config.yaml
n_layer: 8
d_model: 384
n_head: 3
n_kv_head: 3
head_dim: 128
d_mlp: 1024
vocab_size: 2686
activation: "reglu"
norm: "rmsnorm"
norm_place: "pre"
norm_eps: 1e-05
positions: "rope"
rope_base: 100000.0
rope_fraction: 0.25
qk_norm: true
attn_scale: 0.0884
bias: "none"
tie_embeddings: false
parallel_block: false
init: "orth"
init_std_qkv: 0.0209
init_std_o: 0.00521
init_std_up: 0.0209
init_std_down: 0.00319
optimizer: "muon_variant"
lr: 0.00942
beta1: 0.95
weight_decay: 0.017
lr_head: 0.0096
warmup_steps: 0
schedule: "wsd"
decay_fraction: 0.383
decay_shape: "linear"
final_lr_fraction: 0.1
batch_tokens: 65536
seq_len: 1024
doc_mask: true
train_tokens: 488400000
steps: 7453
dataset: "wikipedia_en"
MLP neurons of a small language model. Each row is named by its layer, matrix (gate and up: input weights) and neuron, and shows model dimensions 256-383. Each number is 500 + 25 x the weight over its row's rms, rounded and kept within 0 to 999. Numbers have three digits each. A neuron's up and down rows have the sign that makes its largest values positive.
A block is one neuron, or neurons of one layer that tend to fire together. After each block is what it responds to, as a language model described it from the Wikipedia text at the highest values.

L5.gate38:515475514524471494513478494495481535475484535498505465463496500454535511526518502443470534473531479485507482470502491493461493495480516511523517453542475481501515494517505459479445478511444503476522505497515503518509491490467526487481521503487475453515508464460563526476487524492499500499484484521540474447538557491518511513517481507454514511510465485523473513503491488515483474508501
L5.up38:477520505513488526477407503508511512504512529446474522487467513528510521514485490506499518455514451498523507510505468527492514467521475511454508507475506484542522495486485461555495504487478539496491460504510486505513491507529516508529524481512466472489518481479494496514479508496480491463486515497522534532509518488548468511530496534477524486488454511528477481513492506512512528492481
L5.gate183:472498475511527480483488505503519503484524494468473512494439507519510486491493492471526491487520430465513486499512474509451449509538491471464478504458531508467516470474506480509474479496493490484525485519515472526502507541557519508489528467539505500494529495462507501492534504520524510451546508478523466463503580512559530479520501492453505504474442528517488504483487493452505486498491
L5.up183:501500488523516468495505482530499486511481496445450475512518500509494484486522485415529531537511527471493529473488460503459546473488493443492522499467480499501531488499520490485500506465480487490447558476481468514467489507483500485491490495519499477468520512433484549485491516480537538488489486481521518456546468488520495529485506518505509510441478515525490530460470487490519512465444
L5.gate278:521465506490478474504491501552514527458480497540492547487468515513473493502473464516505518498529447461494501510502525499484478454524492468487468474495503507446491510473484465528534500517505511507499499484454403495488533489517503489485517490501494450516522525509514517508493492483482526474493531514522481503484521480527547540502489515484514518488458514484506484510479549503510454486513
L5.up278:468445502488526455502541510501498526476514503524504510497507474520517510508504469531512513503491416524479548514525493541488503507540515520532542504505536510451478515486535500523506552518473502490528459462503468477505541499483512498493492502497468492536513518526506531481466512524483517496484495516522481551467484489488532511495518517500524486515512485496479471471504533495448492497506
L5.gate814:534524533446477528551490462503473508492528515467495471525492520513525478519493492494495502491486499465492476519543494488510480506497464486487508527524461489466430523498507512475484483494549527497529499490512500579460476510442517498519529483508488482490524508475530509532520507483466502479484502479517521496483543500510536507489476535449500510475517495459520453495457473447489477492493
L5.up814:532484488506488489482475517460504497506493513504487502531472503477518477508505540495461496541469497506525499503489497522534463482496537526488499467516495555477467472473491466500552526487553503509465458538466485532506502517513473453498509519513537468489520515483480506552492501492463499476485447520476497505504500509484482488545509503499461520536534458546490511511507490485521481496486
Responds to: Year final digit. The last digit of a four-digit year, split after its first three digits, in dates, birth years and ranges, e.g. 196|9, 201|0, 158|9.

L3.gate26:462483510493517549522490520548465486499497539512455480557463505546500480500532511538513497503513509489481527511450495511523497490471507496468534455526497530451497508543507484519527502528537535490508513522511487510470468517504477486473474480501530477431532511508515504505515497530508463462475522490511529522482501461485491512554533514495524467465465499504488466486502494495472493520477
L3.up26:480498488456476522525499504509473541493556516512513487537461496514535533498495494555535504509491480492479503530506510494535537480500505489528509523490500502463497502546492490489489494520525509467451518480470475521502495469504501482494507487503506465475516457479566483511552510534521530483508496526489515494470494464534494458497500506544512520521466472457490530463513503500492523521507
L3.gate688:539505495481455558516500510478490517518477532504429490491527530528522483480485496502495489501459526455484556535520519496508523480476482447512495492512490505482490501480543536494478503481482520481508518517507493484523505490513478531506471492494494497487506476527458570504521454522499477536491470480469453513477518473539467530454484466498508513591524459504497517513503501467498486495500
L3.up688:472483526534489544563484530554496539482421507528487504501494484528514471466522493468459523522519481464500493465507502502534501470502469527466441468512477438515510525509516519483545460521486503450524481493476506518485473503497500515487485513491484536458460494446546495506474526495472484492494486495475561479526521474503521520520491469494507483522482509500442503484526519521522470471505
Responds to: Year-final digits before nouns. Final digit piece of a year or year range used as a modifier before a noun, such as 2023–24 season, 1973 Athletics, 2009 Jakarta.

L2.gate253:519487483514518471476465526483488512519488508541448505531549521530479476490531477512517524522509496439512458502531491514505530503539522500468513534514472501506513535503552489508501481514501520458507503484519503481528465498451507511527520506495491471494516498504489529455477498514484489467550497547531505557471521502496458513536477506510494527475485413546493510455510513484478491477482
L2.up253:509495520499519491481515509548493495524449508525509476489507468507507460527536511503466545522528490500503493527499505515475490491520474484474505524465555505480489502492499499471491525521514547476518503517547495460468546500511467532525505493528472496510491503497489508484493465553463468459501569528504475502505579523492486530474483492519490534471466495508496500432477459508497494459502
L2.gate264:467499487533523506480506516490520430518468465527483492510503491497483479516474466500510512456514487490435539498495538469532512483503467483527485512495506521508512509486502462494543472509467481495501525442512514574504548471509462527467487473505479496481466479468496508519519482484467498480512516499479455526474490465503520520491520532498537507489481478497499466496493460491516532501523
L2.up264:513486521493506522537509483528496541525463538520508499495496516525501522495548506496489511476507518490500490506500486494548505496497519482449532454484491488460550470541510498500475509488494489480513487543504500507513470512540477471480553504481490459498508508536472581504510517482495553487492551539520520473498449451485481569505504544522454527480484532517493508488489512496499519528520
L2.gate323:501500490528506480542496474532526520482482508499443505475505469511483498539491480473494474501499498520512514495501488496547495526483475469533513465505498552478515514474480522502492533520488491471511506491521521510469575503491509502500448511503504475502499500420527467502486524507477525467510430505458504483510499466560484487504514519540521520485479492496488510452530474479487548492474
L2.up323:511508500530520523503506549488485526488509511454490508514521530496501470523474494480497477516509505492465508529507511483496474493484492493512532551495513515468496464472516541525482503509541509486525529500501498458497474503521480510519439563503538494499564491514505476471447498500558480483514479476491524509495546516499460484517504489517550508485483517478501518409495498511448547496524
L2.gate514:532481504539483517467514538549527479496492528487463505486493506504472476526463481508519497513531503498497541504501534520486448505521516460518491510501501507456529500469518510516486501499484474449511503540542504519558543498488473473480481535531536472491504476505513505481477512501517529516538496523505472488478492541519481493548514492481512495493495489500471536441486502518477542517556
L2.up514:504523493500527515497451483461527512491486500488492465493511483493453514528454473459491478522517518523485481476511527469512436487469503492499471498502516476448479521506522539509489473518463509453500545510548556496466540515496502552520451468498500461521486446498462547484549471477459489484530508502498461478511500475490451445531535456522521528488511470503468554504518497479480493533512
L2.gate573:501511505496501494488507538529520470500462515478496500484503496513508463518465497541535473520497509482464460477499518444448553504494452486514502496467518566448479476473504531480520489532492482505521496520537496536496490455482522549500513491500511510497482477485485531510468550510507545473538503456504498449517488534504452460501498473454563501499515487495521497513477519486526518501521
L2.up573:530516481530544486491473520522505484492487497460494502498473493482496446517443490517495497521535516501465469505524495413444563506503473490503520495493528568494508483493475519504501519557492501495510507503516504545492496462473484500536508501503512476481474461489505505483507533497489549464526486466498482488502502522507478454489492486474536496481510482492516470489479551466515517509534
L2.gate608:519499477502542506526492499504536443513503491480508503498494511506508524500515464528533487524516492489475523477525471507513462495471519510493464483516506498529508484480476496534488503498477518524478503518495518496514493529464487479500524514509523511473455472441511515484488516522521501495512485505460484518466533499529484465522509512496442478477489439506461548508550480500508528509513
L2.up608:501546485494502507505534515491510509570500515498467494508464493497532517494499466511536490529537488507522510464485522511500489532513515490494498491547501482535494516494510487546485504513551512542461514550508490480491512539489468493477488480471485495504533474472502480484484486546480494515526484515487480518491486476543484453542493536479460463470502513488463499472556466470506515488499
L2.gate769:497489477501523489493504492536524522463496525488452495502514443547493477450509506504455490482511505511488530445533508488504505511516494489504533474486510503485486504456499498468534499506510486484533508503565494505537513474495509516521486506507488456491488449465508511472499517509541489493454485518514510448511492480543519498488535475453531502534449485527498512499509514491508533478566
L2.up769:486549502488523476480503517470526514516443496460520486482485530472527495526470477522498510467516492504488464478533474488469495491467512519560488520511448494493552562503496506507453502509462492457513537469463482527503502508531510510502538507505525494517524450525524518488499490474491498490540508507480544482498510458478516545513456537504526503502506480473485503508475519500502492533468
L2.gate1016:476528495505523497530509535530522482494484481536503481507495501442463487495485517515499472519488484515481475534434490513462491502488525444484535526508531507503509531476522549533468537498503485449484497509484488469499496537503531475516425484503500503516470483459493501547515518479481505551516454563484486499419545485481514482532502484523498503475483468519523514474448518487496506523495
L2.up1016:483524523465500555566506504510522480547513504544483481503489519465519516511479468494478509541553540520499518445485512523472494483518527501511550515518517510503511512474507508522473505509501450477511464512522510441513526496541493512547448440532533545512511500468501484530514504434461498529473495527537488503477482493513469472511510506474499451457501525487529518504495523478471488523483
Responds to: Year prefixes and age. Leading digit pieces of a year after in or the, such as 199 in 1998 and 200 in 2003, plus age in "at the age of".

L3.gate386:493500510498474512516511459509465515508468501471482510566477527516518503484496476511493520498510529521510552498487476499495485456498538489517475524493475489492522485504540491515529517532533523496536554490480481533544427504520473481522470479507487510511496484491467465492466492495451496471558484497502485514477537493542511507460479537458499493520542516488487476531495450479466502492533
L3.up386:504533506490468477493507513492518438540504476481485552520482497495495506503522504517496474515548498510482522491494561515432508453478488517484478476503497491437533523503492509519505513526521519508542524528493505457492523496495527528501493513505517489505550522509513528512498497486506470496505518527499453499477515498475485509442519517501504466508501496488482469474498509505453541500493
L3.gate558:535454504487467486532517490509452483492487466468501485512487473505469518497512511496507547466515576505488465550476506496462554468518483514508460462481506532418521492517546498450470533491527504484511559499489519478446486494551552517493459453466479472497507494502463475497479480500507511509539490517522523503509483520515459507491485512501486485482553502484516478515513482468512478485515
L3.up558:496505521520478495507487488458474447489477527508447491539469504522484477542536510500521474466515521510497492532502507504425531485515493526504445485496478529417485511489531504479506546491498518524528518508491507482497512497560519479506476465500539493544510468516448467511485476495478531492525437529511520502534486488477483505479498499491510498491500514480514500545517489517488529520542
Responds to: Mid-word vowel fragments. Second word piece continuing a split word, often a vowel or vowel cluster after a short onset, as in bre|ed, fru|it, ce|il, co|ach.

L5.gate237:490505493436524495440480457475491489466464493516507521499490522435477495512519512480496491453548492498470475497540496502502486503473521502506521478491481497525449474520520466541483514515527523505515492530540525489490506468474539495530526511532503491510476502488454511539528475520486457465526521500479505489515503495521502524463458430502495479491459477513479488529514456490468523529482
L5.up237:454505500453540487490496448480514507507501496493482489484447496484473516492468546523488491460502523476495497491489505492442484516518484520505495478527467479456489508493476542498543452462499477548517486477483477505485506493495504468448474519482483456523510484519495543460509531493511475509556482474492488486540509529549462503466522492494494494545506514504462450533528467484444506467494
L5.gate683:489501448479471556539497478481504477544502485465519476538514504418492468518475558484496537503464519487502502523453496462489519542471548503488485531494511508515452468473509461509515535467481471531485471511456484499507474502488500475483504500510504523523501492526518520487519476480473469521495452482473477475493449502502499492513519474532496487496477521513506484501514508436488475515496
L5.up683:471504496504483525490454505503490497532515503503513506468497516514490506495517513513529511496470513505481552509481516532537516525473523503452530503510465431512518461518504503508504491481534503505473520499489505491474526481448485494466535514572506494484494511500540515472513510520491509495474490511535498501483463534496492506492502486494493501458510477494558494445412539512496526517526
L5.gate739:537530521506502533467467513487506491543501453507512500504489465506499476519494466464521530507470506522519477492511487518511485471524492521502493510466522503473466485542539468540456480514485506520472524485513491486525536487493482543488478497495485502544466488469449518539550512466422526560509514529509474503507502493499559544499519505510515513506477514498493493515529499524529481516509
L5.up739:509523441513494543469495510539481492510471491487502539501490485452522471519518527482485516512512511523510540549486488494509497483469490484533521493464515484482481498512555518488525502516477494502464469492520486572481517495478485485497471428549461486507512498498479471510490522474509508496563499497483496504511477506505529483507484483447526510526448547527480524468559452460509483459535
L5.gate971:460525494492531539520514462516521518493526447529475492533514467481467475520476530483524493502479525506500504494479446506497529519518473490485505448472498529520479516538569515522475466457498488539529484546526531478523479484443530519515459513483519479496524545504499471464515517478483499529475462492511503456458532497491499501517531482507534539498502469511492484492472475486492487484537
L5.up971:491511475526499461503506476473498521534483452520515483517499513469480480496513491497536540530493484455460510515487494502458496518508525514512496520487477540501515530462481503531468500501467497520522483534501457504476515513472504511499445492535495494504508482477505505491519505485499503490469511445486491468472491481518504490533500487482513538501521481518489483501558495489539515492474
Responds to: Mid-word subword fragments. Short word-piece tokens inside a longer word, after its opening piece, as in di-pl-omat, Papu-a, ab-il-ity, precip-it-ation.

L2.gate82:487529485482437460521467510465514454542514469516501480489515511486490519515508501510474508463519453495500491479525528561499517497498522506534477500450511520471512487502551500492486502518502505490501481513491503517521481523506457525508514495511497494470555493524471480479483541521496478512494481523519460467530507482506509483468456479473521509477523522521499544499535507530506575522519
L2.up82:518512506570490470502500473494483479516536505501505471514522496562493537485464516480493562515463510492481508481508466513523518478506483533515475479470512497510511508530459484491465515520484515530539496482500448524490544488497500448519483515501531508498503488478485542493480515508497528498466480497532537523525501508509493456485484523556524513492509512489503496495551518482518553500499
L2.gate496:523471545449506504491513502521521494497526538523515522499512494494476485480507540506525488490472529527497474515534482500483478509517523427465505469496454492472542479491580511532512502461483505466534551504498488486495498479547494562522503477484518494477517486487501528434497531477527493479566519520534471433443509506528474488485520431539521492464509477518486479525477511478487499508531
L2.up496:509555488484529508518477530542486514497467429513483517494511527499462482489537475471507496481505506446498500460529465498495453500487480486497510474472485510523505507464511521476522525483510534505466484504503545478475508468509491546500508529478550476513511537509488491473513489512509461512529531551496529490482463503473533494502536481501472477529528499504474493509556492446493497503476
L2.gate604:450540505549496503494508485512504513464533454497503472475469506507481467496542559538485496509528538460503454514519498509516502489501507473439458477464528498536534515480503505481520536534464565508496504490486434458461487514481496507501511475485520490514459490520499535489503508481518534532502518523524542485499543443483529537460476487456459560508488487511525535475500486457489458464533
L2.up604:458492513511525420510515534484507501483486504461491492470487554577509500453501464496472512470482507503489433492500480533518511481487486515478499527494485519483527490534513504483508494452527490462545479545405491499508516509518496520498505552506518417484534503456476498541492535487495507510512482508527547520502511494514529477517484491528512525465537527476500475520463505519503503537530
L2.gate633:520530503515447509542492465517516468487511501506465503497489501513506498493535483507511504464503462479520484519547537491507516518475491468490491492495526525488502529498520471544501505495546502512543529486507445556458501512474469530502473495539503507514474532501501509508484462492498513480459502500504485492497519487485517473501512488513513506483568514503533496518516444453463540544547
L2.up633:509517529523517543508466516501512522478469478468533558466504495491433480476525484531518498470505467485511503526480490467536493461531503456473510472468509495517450539543544502498537500537555464485506531516497508539467507548473473489487472464537484491480477507499511504508523517500492527510507482490491467545476507501500486478530555466512476459522530495505492500513517436517489520519496
L2.gate663:503525517490494520515465514524487531514509522485517470501473560469542493482482462472470501479494540503506517529467529500476537502435487477474501487438515498454495515475504464474512490503500498499514499473491490514485515509504430489518498514483512459508515498469484531516522458470474476509513449482509484513509499501500439528487530497475525491548522521516509504478485508481494557481492
L2.up663:492523509498455534483463529504456498526491515501504532483487496496498477482515476507483468520475529505534525497521494497481508474474485477486495467460488526511464531493495464532502468545502518484469514536500485532454512484503467537505487548530527557475526471478453536490524472460443474492508473524525531474467496475486460484470521500483508443513526524511491471525452515512430520528533
L2.gate728:512472459515515479498504510503504517491485517491545470518492516510496505508521511515526505520542485433510522536447511487493542514464499507436475518473508499528462507528477527480488496462470527493519489546506484529485534469515514473508459478476499488493481488508460487468514509502495509504474531461522511469499522489476475525511464560510531488508507517493525473521517575446519518485534
L2.up728:527466528500507516495448500481506524485489539502548483513463525485449554511522479502493529514523503453480513513464513523485528525509507525499494493501511505507508510521487479501449479480526553461522489579482492503475515463488495473527456450489494531482484519502487474491507502517523481540496492498502511499463500508464463565473467523494507508533518520497530521506465524431439526527478
L2.gate899:506531512510485457518493468490521480505462501478484477469476506457541492502517521505477531515493500533501492496459497514490476493541521446496496524497480485516478556474494522519488498480495475465510437504478462525462518505495526492515552513517510519510496496485472484468514538493493487506528449515520538480461498467533517512515529480504438528532532526501460475517491497462481492514550
L2.up899:519501502533501506556478449510529506522491515536479509526469512514513489512533528510464485476493502492395524539462520528518505569508524423495483509524468500541502552483493515515512502506530487483501444509503447506483492508493516479515520508480472514473473481476520485484493510478497465496523475475513514523486496503530475536529489505506494538518528502529496478465495510487498486471554
L2.gate935:502491521517496493515485495475533492490505484503454468504472464491497455484468508523483487505512513510526491522535458502513492493532481486499488470491499526489559471495546504517471523498526477510547498469443513544543539507520488508514502449479512480489548458532475539442533531477483460485506501578498481466481502482505474450491497551472551484469500503509538505498517505469465526546576
L2.up935:519496551474513555555513509495501501498516541489525497511496508532483460550475466493499512527519496494506508560508558505500504506458470555482511455495476483502502469506485483500501506471532532495514521497506465472555520498489494504559486452502492471530556484505509477507490490503490478497535520505532543493515523494480496523534476516486499479513561527515527557494525467486466507524559
Responds to: Word-initial second piece. The second word piece of a word split after a lone first letter, mostly capitalized proper nouns in names and lists, e.g. E|akins, H|orizon, E|poch.

L3.gate788:477538501486562501499501523513485481484509505479493490522517508490471511542535527473523514497470462504501477482485511439511509477508525496576529457510487466514551526468442489533482504463532498508498523537514480461514481550516477479460514537475515501518539522479510493511482507471484525483490516494525532472484523532491504486526467494494490486485509527535506505531478562512482528535514
L3.up788:511534504522515463542489508503508510482510519521486475510460515539491507496538479474547504522541486484496556462502518508487534500546517503539545492522490478444483478493501566472512490522525489519445495528492503508506534499517485518524485470511542491514555489501526514469473500505498500469503479511512516494522562495455522463494493503473496483457456464514481486510504485494501506462487
L3.gate899:482512508482549521485540512495486520450529480543474506540504470547485549464500525467522469539546497506468488484473505501480515481539484500530480520473508514492513539509489471479492477510515527521508513522496497472479493512504482514463519482490515528492570529492525477517528508496482537501511495538540473476456568460457533458501501520514485431493468474549522485492459525495483463500522
L3.up899:489481475485495505499490487495498522494467501514517509478536493549477511528562520471513517514466505495518564449505526484489466496486528500443479496509450492478454505427485538539515466463488466508502515493501524495478556508490494465495466496497479497486519426507531475542523518524501514475490518512522529498494515506530489542495511506473519482482491501462469516461504505498464510491541
Responds to: Completing dates and words. The final token closing a predictable phrase: the last digit of a year (in 200|4), time nouns (18th century, that year), and predictable word endings (prac|tice, Fin|ance).

L5.gate72:485528476515477503519486556495468470473487522515469464525482466480534502484527529514530522462515494483449488490502508515463498483466449464535478472513493501505508510455494468518462431490490496500537535466491523506478477483486472530527487470490513488511489511541504468510512514500523501534492498513505530435519519505506519487535513517510487461483488486504477459494519484532522466520487
L5.up72:475509533480487504519526496474505487524497497488528500504456481479507511519500546528520517512513465482541486526510490461469539496502517495491483508466505499556500514490484497517485464496487474489505476478506501520476526456505511504542459502441504451522514519542521496486490530463447508552515518528519465517466522449526501504514485462505495480498508518483488512523526448559499488523486
L5.gate359:497502489497469470482508538479484504456524496469503492515502490477515495448521473525457532465516516532508496472460505468520425508516492525519466535530513491512517487511475499469476464489492463483495469521532467476509517474501458506510468477507455489504484484508504512485463480502506493510530511553515488488530512500498480458489483522513496464497459494507529515470524497518519525520465
L5.up359:519491482474558471498489543539490499520514482520522526500503487488512486477530502481504468479499440499488496508486525504439425493524465523478545470515512541499499531484447489530451486520515482504458479528540477460482484468529496530503487452515489508529472500543501529494484438529458455505530516512508473527522488515546487526476518481493509494507504519485491512484494498508508511506496
L5.gate733:456503489541502509494485468498495516507519482485505492541463507532508475542479511504526486508467459510490527535469463507548498467511492530544551509463525457463449511521509528507492487507475493470493530518539528526546523469515512487476486481511485547482505453540535514484536488468496479481492509551496472521496475464511507514479450498485546483514538520497538519506532463522492497505493
L5.up733:492501544486493515464462510525535470509455527480448466480487526501485509508483493474480508466519510514514543501485545522486506490455478462456518522472488481452502478475480498502473517550514534480520495500531482466520503498482528525500530478561504487485566440505515492536524491519479474492503536532518516468482496500527487494513498466519525511436520511492465491490473479480508541518503
L5.gate886:496528522485448472479494502481473498516479467491463479524482456446510508547526490498461516498439521476561484523487501488509513495489534476526536529465486461504499480516508511538492461495510497506544507484532467455538520516518509523534552517466474490483523470473517497532520454542492514459506497500482525522458504467519491505489467505503551532506480524502435518495483513509515475510481
L5.up886:462513502484461475468516523513504524455496509507485454486496519550502488499518494477523510487509515497492517519480486476503518474523506488504507477486468494516479532481498474463519492485499473462479465529488486486494501538504515551512496503515511529512506466507497535509522501480505497512470453524485485502461516479516485564474521526494517481466500499483533538499522483503539475515461
Responds to: Mid-number digit chunks. Digit tokens that begin or sit inside longer numbers with more digits to follow, such as 200 in 200,000, the 0 in 2500, and 17 in 1750.

L2.gate38:505481505509492497486473488505533459507494540514521479488508510503503533534530496496531560504512481501502543509530507491472519488509541532530491537493490501508527516510505504548498523478531517495546482502480493515463545498543475497480514486500526472506509522527523500479498503483489509471446476492498536501510543462517523515457555479468515470466497526493504469528477529489462487472491
L2.up38:503486470499513471520482548520510540479521511476462517482451484486459465505483486486516505516516499492494492488512499506485471504495510506470494528512502509488492512487483540455492498518513455520431534500471479498479496509449485450460467499507455472537543470506511509496502530522534462468473462503515492503494548477505561440533499484487501527499503497499487491468532514488492543484562
L2.gate136:496537483477528482476477533485486511503492527503486506491529526493501502518522482543523504528464514477488469504501464525509481450481459548441478505500487497422504526445507531506498472508530493521549461517494509524465485506525463479523491497512478534520508465496467491455490545503479487464509477517525488531505511483475526495516496540531531500503514492492489510508535489502437530513484
L2.up136:455517500465523527491462520495493447524443504461477485476482511497518486457513482466517486507462517468487513490521467519469538471473549494489556548495504472507507511519503458520487465516474484475501497502499550498563515501493549489518484570504457419492506538510488455439467519503520520509486478536492484505521530500506559475486503513502514469529498469510534489520530462525501527492509
L2.gate300:506514464481486475521454544530529562457495518493467527490499512509527518529453473472525498535482461503521510533519506479479483456509528495491511497466471506436493499522503511489487426491508526497496446507494497509495498467495506491482505526496537491491494535501496484531510536523521528497519513430477519486470528443503512491561525479516481455480530509480488488497564543546479519505510
L2.up300:537504515533542498477510482506427511480493501538492501547509512495500522503506524505506480506541509483507489525495480486498451508518474498509447494510505458492499554473480514498496487500482524506502536539508518501515482519529489496507501520493528514522475496498480463487531524503499478517441496506480489510491506480486467517466543524487469485502530481476503508513548493491517539542523
L2.gate353:469478507429550530512490503532555543488500491529503503446516508490484491499487487460528540510512484439486466542517519496546468467454470532494494552511517487510514516501546534498507495493513489508522517531517485471520542481492522479504480499514502518503509520516502460498509435504524503453489541546491491490504504465488528531457486461495521496536472485523500496499537516484444525525508
L2.up353:524483497485519475469481514529456519453497516478504498472440505481497511516503488529523492459483456476494539513500468541493512445516512506443498549523467498500525500478460470530485544466519494514519470520473481499540496498497473483534521528547481491539502504500501492494472473514510527450468510491516474446490456489489573435489499532477527474462468529528479503497534461509465532511482
L2.gate558:453509502497499461470496494486509526488533502520522543545511490544456503583507479500488473556487472497524529496451531478465491472509476505505504494490481497482526498489480506516476525547434523495486485489462505508509497506478467494502507501504515533492527504486504502476485499509485530507456526444464533504497516496466481512502455506473537471505511505506533500503485539446501493536493
L2.up558:506497502552529504479518527471483486493520509496440501518499536488508516500511478522490473489535442425495496503490516510462442455499493508518482501497489490487519505495439441526516538519477442456523478480485476503545505495474469475484488492500538549485520497502494525504514468485506484493472485508458526509484518512529490464528540479482522475508520488529495445510492489488535504513498
L2.gate613:512493509489534477466518499501510516489479524507462552537474505494479495526495481528514500517488452435479528487498464536473519458525506490479467489520494487450494525505479539496489494515494494511509496547517516538482490484472463469485524515522517484505464462495475481521515548464504499487477472528487503483532452507496520530514516475511503487473483484484474510479506474452479501510477
L2.up613:496507436526512513486509510529507512509502521489479525555509490498496503530468528474531494539451514499517473455536478525531546508514457523538472475476450493450515528499521560444527536497496485459516542530498462529500510479537503524494502507508477499519497505479509453505471511460487464528504470511503473500553472517534585490468533459514494562502497489485497522510480466476497431521503
L2.gate764:486493453500476464519506538520489477508491494515448511490538498488467520468555549508521491492502499490508476500521536491528457449489489541505476523505506525491491539500486502539509485508532484507486510484542466476546526466530519487492503490502496525517471504503462553508496546468474521462490499529463474475490511536506490499521499532516500475413538498486498522507516491510496545531485
L2.up764:543466491547551520534432527484518489474475529487443483523485510479515491476476510511550519476498512468518501478519519535497474464468520502499491453461513517521519540503493476531464438462553508491517517499502459500523519528524472496526494500507521538565490482453494518528512489505532520437446486506488484480539539514483444444500537528508515497469451515539501491485530484501481508542478
L2.gate1017:465518507497480579513490487512502496487514548471492476526488519484534480517503505497487517468449457477509520524468522480469495457490504492476457485508533498509505457488504470490518521470471516515492470487505493507504520504525476478500497483537535474498518481520507521509503494512519535471479496478512513480516536472500484526516493493471510508500503522536495495545508470500499498533466
L2.up1017:509507504506470567493486480494510477488542549546535500509495525495498501501479480466523461504548510529513547476481528492515515537517487483512486462493482483513482480498533511522488505491483496499503519550531465515486514505489488505512521469518518465487529465518541524474531524506500436498524491444529477489496491482501484479511517458522498488459527506519473489535540468531509508493495
Responds to: Year final digit. The last digit of a four-digit year split after its first three digits, as in 201|8, 179|8, 192|9, usually after "In" or a month name.